Weights of a small transformer language model.
Size: 9 layers, width 640, 10 heads of 64, vocabulary 43838, 72.7M parameters.
MLP neurons of a small language model. Each row is named by its layer, matrix (down: output weights) and neuron, and shows model dimensions 506-633. Each number is 128 + 24 x the weight over its row's rms, rounded and kept within 0 to 255. Numbers have three digits each. A neuron's up and down rows have the sign that makes its largest values positive.
A block is one neuron, or neurons of one layer that tend to fire together. After each block is what it responds to, as a language model described it from the Wikipedia text at the highest values.

L4.down61:119107125133130057169100137123107127129159108136159147094154119156142160118175124092105104123154103156127115156164149145140133128135118070125070138109150131144137113165140131134131136099140114091094121150134122117128126093118089132137145142144138126156070075127114131103128140144090133099158129113165122144134104128148147105126139082104182064080122120135185121137134124156185161097157
L4.down221:159116102102135149113162130132115123130126126122101124088131141091133085161152106143123105135128144139093106123119187149122141160137124114085143130170172089106120119134091147125151131162098102157153184117105153104118151124136152143105097105096096096137097134120124119150088126133153098154113087129122092149111159125111121117134129104115102105130165125139142080147121151165123115143149
L4.down432:150119133099167089097119155106116152094084122112147088171141130102144112138122141141185107141114146114119145084137162162135100117146105106081145158148129110082139097137137151175140106154130117138122125096135117120142086092152116162126121095106146187131111161134123124135095127101081148129145112151131140140138113150148153098142147111147127055095146137135109147139083119119094106142109
L4.down491:125097112114164115107123087143117117180142101127164165117135147117115137146076083125129119108170077115148093122182073152063120128091124133136093138102112151182091126139120168136105138122136119140153138131097104094120148106120110076122170147125157131118129128161115120112115132138087108156145118148124148110127115122108129191127112092104175161111112179151112143091109118082126114083147
L4.down743:097145138064121140127138117122123169092129073120125137121156088083133112088113160134097120087126105124162097149131160152108126127126143114076115140158107097137166095121168112172116157131129071125079154144113151124094140068122107088127110131148107128140125078124172096114131122134103086134148128163147130157109139174103165132126156122133138108078122120147156103163107155141164114121149
L4.down1114:135120121120115104096112145148141095125175138110173147120131131146150102075142194146128126129131107153149129124149088105095100138120137152137136096129135151133138162163124135156125112146109130104138113111141161131162125151143103136141164112099102126078139107104136120107150109106143133130148138181124113102130140144133149131102128136097158119155132124054125147100156110118141135102160
L4.down1116:147119090115159111186116184128115123095117124111128119086100156122144139151150096141116085135135091125114121142132127160164093138125105120103118143111198116093155102157117171158148118127159114132114116125122136136099175110114134127119135107129114136115140096140164124154177096092070105110170146059139160169104123140132154156119099127111116089119110099107122118115123157140110094106116
L4.down1588:124140171125108147152162163119170139153107129097069128120133131157132182173137112151106088153178096112131116157148143138152169088135105114152126173113154123131110124134096118126112142101174121106096089123141120150109127081145121109115153154117110158151076110116153136107133110152088139131153120077117146158086147164129112114142109114128146133101125143107140123096106126161177097127123
Counted plural nouns. Plural count nouns right after a number or quantifier, often in sports bios: seven appearances, three games, many cases.

L3.down318:131117108097115122159098113092152115116094141134173123140140086138133155156130168181101154135160139133127155163151103117127105126163102112111085151122138131150125122108160167120157110102138113161111113138175138171123091115163159128158120151080116074153139122124133117150130117125116150111138079085084095151153138113106152118173119122130173190162039111140127117151138152112191122140124
L3.down1186:133153120151121142089110144169124145108143096140130137102112129140095163101120127146103128089109148120155153096138111120117122137145121149119117145143126109137110138144110152119155144103110091132119114097159102156122086136133130144163148098096122126129133108077141147143139138130157129115137092143095110107128162115127145156112092159132113082117076175127131107145110118076128116093137
L3.down1385:114153122098097150121129157162133093139154137122153152131136122137133132129174109135154137167094173128110155109160159076100139124134110134092154094104146111151116161133084124103155141104120123115114109145174130085171121138133140166165136109106106092118121142111111142129111073117106142143160203124138113140103120145125157093112148111127118152118143108092152145130137127113121130146130
L3.down1705:130142155120082137098109128152131113118124147104146156144139115145159173148146125117162128116152140145154142117103140138104139134061107138145072135100110131158150076122132126145115085104112132109114146120130127105127149107158113097148176161107170143152086104133148140154147075081178150157122138116119120132119132127124126142132115141121086150119161161127132080119117098100121114143112
Second piece after capital. The word-piece right after a lone capital letter that starts a name or word, often in headings, titles, and tables, e.g. M-el, M-en, S-ied.

L5.down1044:120119143157089121121187099128131155135111115144167114149080128152116127125148149119141135135138094148119112121142074134094147160108128123117107162097136150139121125143199140117143124090127113124148087101137118141165114168140104110129108102119076152122120129081135082142100074099125131107143110143078139153160106141118130149143127099120120125130137081128144138195136125138146123165105
L5.down1541:148117155147124129114150066180110146114113125133111141112139168137179117127147126134148144142143099148143142108127105147116144152123114136120139136142162143127098079142165124135183109110124089124170113111140158136120153097147149114140106162150125089131110104142142139158104145127099111134152133158129143175178071114118178131118101098134118088125109158183136121106129143160174097146154
Plural noun endings. Plural nouns or plural suffixes after determiners, numbers or possessives, such as siblings, two minarets, sexes, clinics; occasionally other head nouns or line breaks.

L4.down350:133182106157085155114106115113124129148130135123132123128103109138117143133145102092124137109192136128127123132115136108182050121148112174085137152119138131125136136105152141148174101129124129081165118141135119148133156117156185115128135123159125117142117123138157107132121143168142121178139112060118174129141168123147134156117154179121143122143103108134105104137177128136081137115140
L4.down608:077163179148157109127079127175102138173134147142135122121137068116111182155099098113132123142140119156133123160112132136136100100135115125164148106142093110107121121186156136118124139118154081129129122152111132104145173147186138135133133140125159168161127152144106131121135110138158133122117104182099147100129154112121152112119128070108124127155119135103135119085112157134102090079106
L4.down744:099084108135141119128126126091114118116137070130124085133117127160094081102123160091135132130129148062095101114151133080145127158165121146103137121147114155088133113104140092124117108089126158104137142141137133138106075125108149152129105141104111131159163144082139097141105170095112122182134095151132126113160138121097120149153136141186122104153106128179107137138152125138072164142119
L4.down791:149147101156145144128110141105109111132130121106116123119123137123117097195123138113124133154168122109111128105175117099158153143148158157123133147128128100155134112144101127103100155100120178144132163140135164117102140129131118155097110150096124103097147135141105109084093148113110117127130125118116113134135138164113117100143113131094131143135138136152128092147099139131105157110147
L4.down971:125121103138146147130132129074122127117136138142123126151111121122146120114162146171102149147100137113149140147102116140126115125117124167110155089112121111088101126167150131122169113117094123093115129152131141139124101192119115147100148091075135116123119105156128140106111111148105142169132128092166175111073150108142124144172094163148148151142115155159135149183145082135136120126093
L4.down1267:112135115130148150151118129120138135144138113116135158099129113171165144150096124118116136139146089120123132120099157117145106132137110166095162104137131085136162119132120124139143161123138088150187111136129123109117159125179118133163144122114094106091150169120119134089133145148134134132157104175107137112123206135156120133115116090111119121136049141106175100144121117135177118100127
L4.down1313:129123148113114098124111105154119135137070148143161106117148124169115150163137160116140132107120097104143170103147127077185109116127120106088129159128142150143179110113127110130140116113129145120118099146159117114086156169148136139123104142155139134154132117141173110108128121127152143132128130112146131094124157161116117098111100163147113095139116141173097111117119133109153158157111
L4.down1358:131142109120113115144126065117116141136095129115151131146143145143141123068108089098169120094144128105100170128167087105127132173124142115121150109094132116134152115159096137175123129178116095169097177134112146107091140123113120118118117138134115099165107140133125134108126120109168141135163099157143111138128113136139091124084142132136101106150142138149121143114157144135126137139095
Second piece after word-initial fragment. Word-internal pieces right after a short capitalized opening fragment like P, C, S or Sub, mostly in names and table entries: P-ers-ia, Sub-ul, P-ad-ova.

L3.down268:147148097124095135125146137173121091160196109130124088101064142089138105148132107118040122108136075060129126134139145119150159154141113145081094153096138126150114122122135192080143165100125054130123148101166117121138107121124148134081115113094097122141158166113092119138160117152132151159166135112094142142105119094125149140129121116139131126097104126144100170146090131129128139150160
L3.down507:138145074099120131140121119124093164102079146137099148146098109102128153172164122126133085093134113130114144138141124107132125138118148136149108116051162119142136108118128149109165120090128076158110127129121150154126151151120135151162138119127117176151115129116143103114116130121151091118148122106105188147067091140112115117123148115127107127113093136137141122135136149125103145138122
L3.down638:116134116136122125135157130103122132121124141126111115067148116164119153084131163150139165104129134148112131153141137087137101161119124091102146108164146126125143138111142167140121131160156129098113130102142142153148132117123134123133110123103117132106132152104129106102120137154091139116110119127128135121119155135137176100152129094135072100148107160121094113177141128114112096141137
L3.down1473:109177144143131125090106144118145140125155118122118089113125113152122169125137135149100096067146081111123112107125114128163095148133108186137102138143135146138118171176127132095161175075134078118083131132156137149128132107131097098156160129146116158156148106066116140091119154100170129143130137144132123114102151162143128137147159103111159136078112145137135089133120126140158161145108
Table headers and counted nouns. Column-header tokens in wiki tables, chiefly the % after Votes in election results (also Apps, Pos.), plus plural nouns after numbers or quantifiers (days, decades, appearances).

L3.down426:147137151118097088084114137120144068122158094133131139137107164132114126087134165139127096133122090133165125146120100210121119143135089156121132140118132156171088152135117111126121125120157099165108094128139165165144170145092122133144165131151097118104124083129113132097169124138091161136166163125139153101141098143140116155142170123104119125095126120107155160136120110131133136115065
L3.down774:130159111126144102145064118136131133131105097118122130155104123132115138107101122171111109145146080117132127109098137117128128175128120120113099117077141188136124111126132142127104143053131134127123142112115162122109111099132121092133105107121113140136075160153086124119142130138064130111147119118138183118118105135108109105188140088111114161101125115073144155123124109109145100116068
L3.down910:121105157108100097086109153103139083150127132127091158108090140097135102093139148115140084101125094113130132153142125125128186118131134130154150155113135164155136113116118104149149120124116131139140120108173152142119087153128144117113120135164144077110103112110093156142149160096123155129135152122123106117099079098123113159164123125122151140091116141157146147093151141142090137148113
L3.down1467:108071154155110100091104091106151138120109116141153241167122143115122116105161111155109127114135104130191135125122101142122118122088132125138156107125123158125078136148094160154138123124157150150121124089106158135147148152113109113111119120121122126109117135126087078096145114089104140119129136154109126139124139131086140142135151110105112119104143116110128132132120149080157178096115
Plural noun suffixes. Word-final plural or noun-forming endings that complete a split noun, like cast-les, photographer-s, screenwrit-ers, outsourc-ing, labor-atories.

L5.down945:127110098146157130105174149106103123138131147146107130131144098137101103115112127080116148070089148157127143131157152136171120121147108135124124132117152100126138150114111115138121087136153100101158132099102111118124130119131149122141184125102130140145123093084177146086114135118108140166139138179168110135162206124117123132121146106109108149126105145185141129149150131145095132092136
L5.down1296:091131154104115120144154137114126090145181112119119141161124113142137145127137133092142109160102145140147144128128134125134104126121135139114156109123136134152161122101114154114090119159130164173142137124145123116114121122158123103151139171099154137128131163086161119103125108154117130146118163186130132141165147089141165156139119176212112140154096144153110107131122135146094129131106
Mid-word subword fragments. Inner pieces of words split into several tokens, often after a prefix or hyphen, e.g. c|ond|itioned, in|ton|ations, c|inn|amon; also weaker digit pieces.

L4.down41:119128127122118138112138166113118162135109153132159169095101143108113150098129129080080115112144133085123091144097174118108147110140122120160123162110133148143138172142123094107103138129100102175102142086131132130116176149128098111149126115102090126151162098143150117130147141130149157186132129089160138128138105155076108105163154116118155141167170068073097112115125151138146134105114
L4.down95:107121146149143124116142127171131179106142121112075136102113115076130134107119089113111090141084125097146097135109121135110154097153150121162154151095105093115108137102123125115145131115153114133091084078165133154136035123134080117139142144129125145113130116144145088126128137126122132096154123137128130124135123143142102094120148129117096139135138110107111134108087096118119135108134
L4.down239:121121127091142112169154119139114116131163116110096113069095155153097153110160126139131077111164158131083078154113140170082116167119149143093131142125175116132136155133135172136121132139146127160089131099078149155104178128128130127131101111086093119160121130126150117126141097119118082109143110112109115124060118165134121129159159091095098129081149076111144148169118137162117107151119
L4.down258:138104111139163109094108107139116101085125094120117126142112162156143133054158148137178125107134112143101118127127157167116096159104123110115134100144138170109132145147115126130110140145101078118143147089131177152131191102168077136143101127109106115126108109149133114156112097108099130143152129119119113127088120133104145090142145113113125106112106122118085138115119123134137116083137
L4.down414:141128129109156131076137115116115121095076115148142101113130138138087107080150137147157119124148126149082111133122162128115155169108143136149169125135131115128140111105137152174114127140126141148112102099100150155086148108131129160132144104086112133168083105139082084165136129144104097104127120111079116110120132131119152088166127157127143092132136127144124128140119132114151156129158
L4.down430:135129140100094158138130150129136109137166121147112111101114133107134144165157117080127061126125100101161159150123121166144147147148092173105121115140125173180106137123131146162166144096167072149124117138134160161128186124085110134140112112161087155142127113121142117113187151110096132149150163121125145100153095131133127165153175098116124092095154085118165149110090103139094119134104
L4.down1009:134125129160130128170120166143098132120138126126098090086133179117121132079134087145122089127088112111127140136129101175143128148119134124136134155140139126143069161135090164146134163104127100133087126100140167160099125112124147138148107107143137133142129079152132125164114094100095100115134116109119127103103065126128128092147126109120117105083102097080164113106134121137146082134077
L4.down1690:171112097138160098146130134125134101144130119111119096147174113116150163085153092139118109115159105142110092131163121149118128126095100134100108140140140097101119133124105139124170163156106117128151165130138097134112153139130159148139181150118099159139174133130147131133119139128159122136149084138129192135143127108151109138151129137119128117099127109136088141108152143174167148076135
Noun heads after articles. Head-noun tokens or final plural word pieces that complete a noun, often right after a or an and before of/in, e.g. account, version, explos-ions.

L5.down154:179146143153122115134170111165185122120170108164145098136131142139118184116153127085095146126134153132087122156121104125135157141134116128112191095115123152156091130128130150087167078143140157082105133109119149113132106130104112138124152130129125150136156117093146105154140083088095156117160151123104094120120101116121136127131161111105109128121130124089132144133138141185146128086150
L5.down1244:135100131131094119099127142147127117098088117116101132128155164131144152067113131158131133119094097140161108154138108133150108135116100109116116156137124135130121122138159123119169142115107100143139052078109146155150122138157082081139102155152120148106123102130126089159155106123068156107134162119110194111118064152131102139131156115112106080104148085117134121149111128127131086107102
Plural noun endings. Plural noun suffixes and plural nouns, often the last piece of a split word, plus linking is/was/are, e.g. slogans, suttas, screenwriters.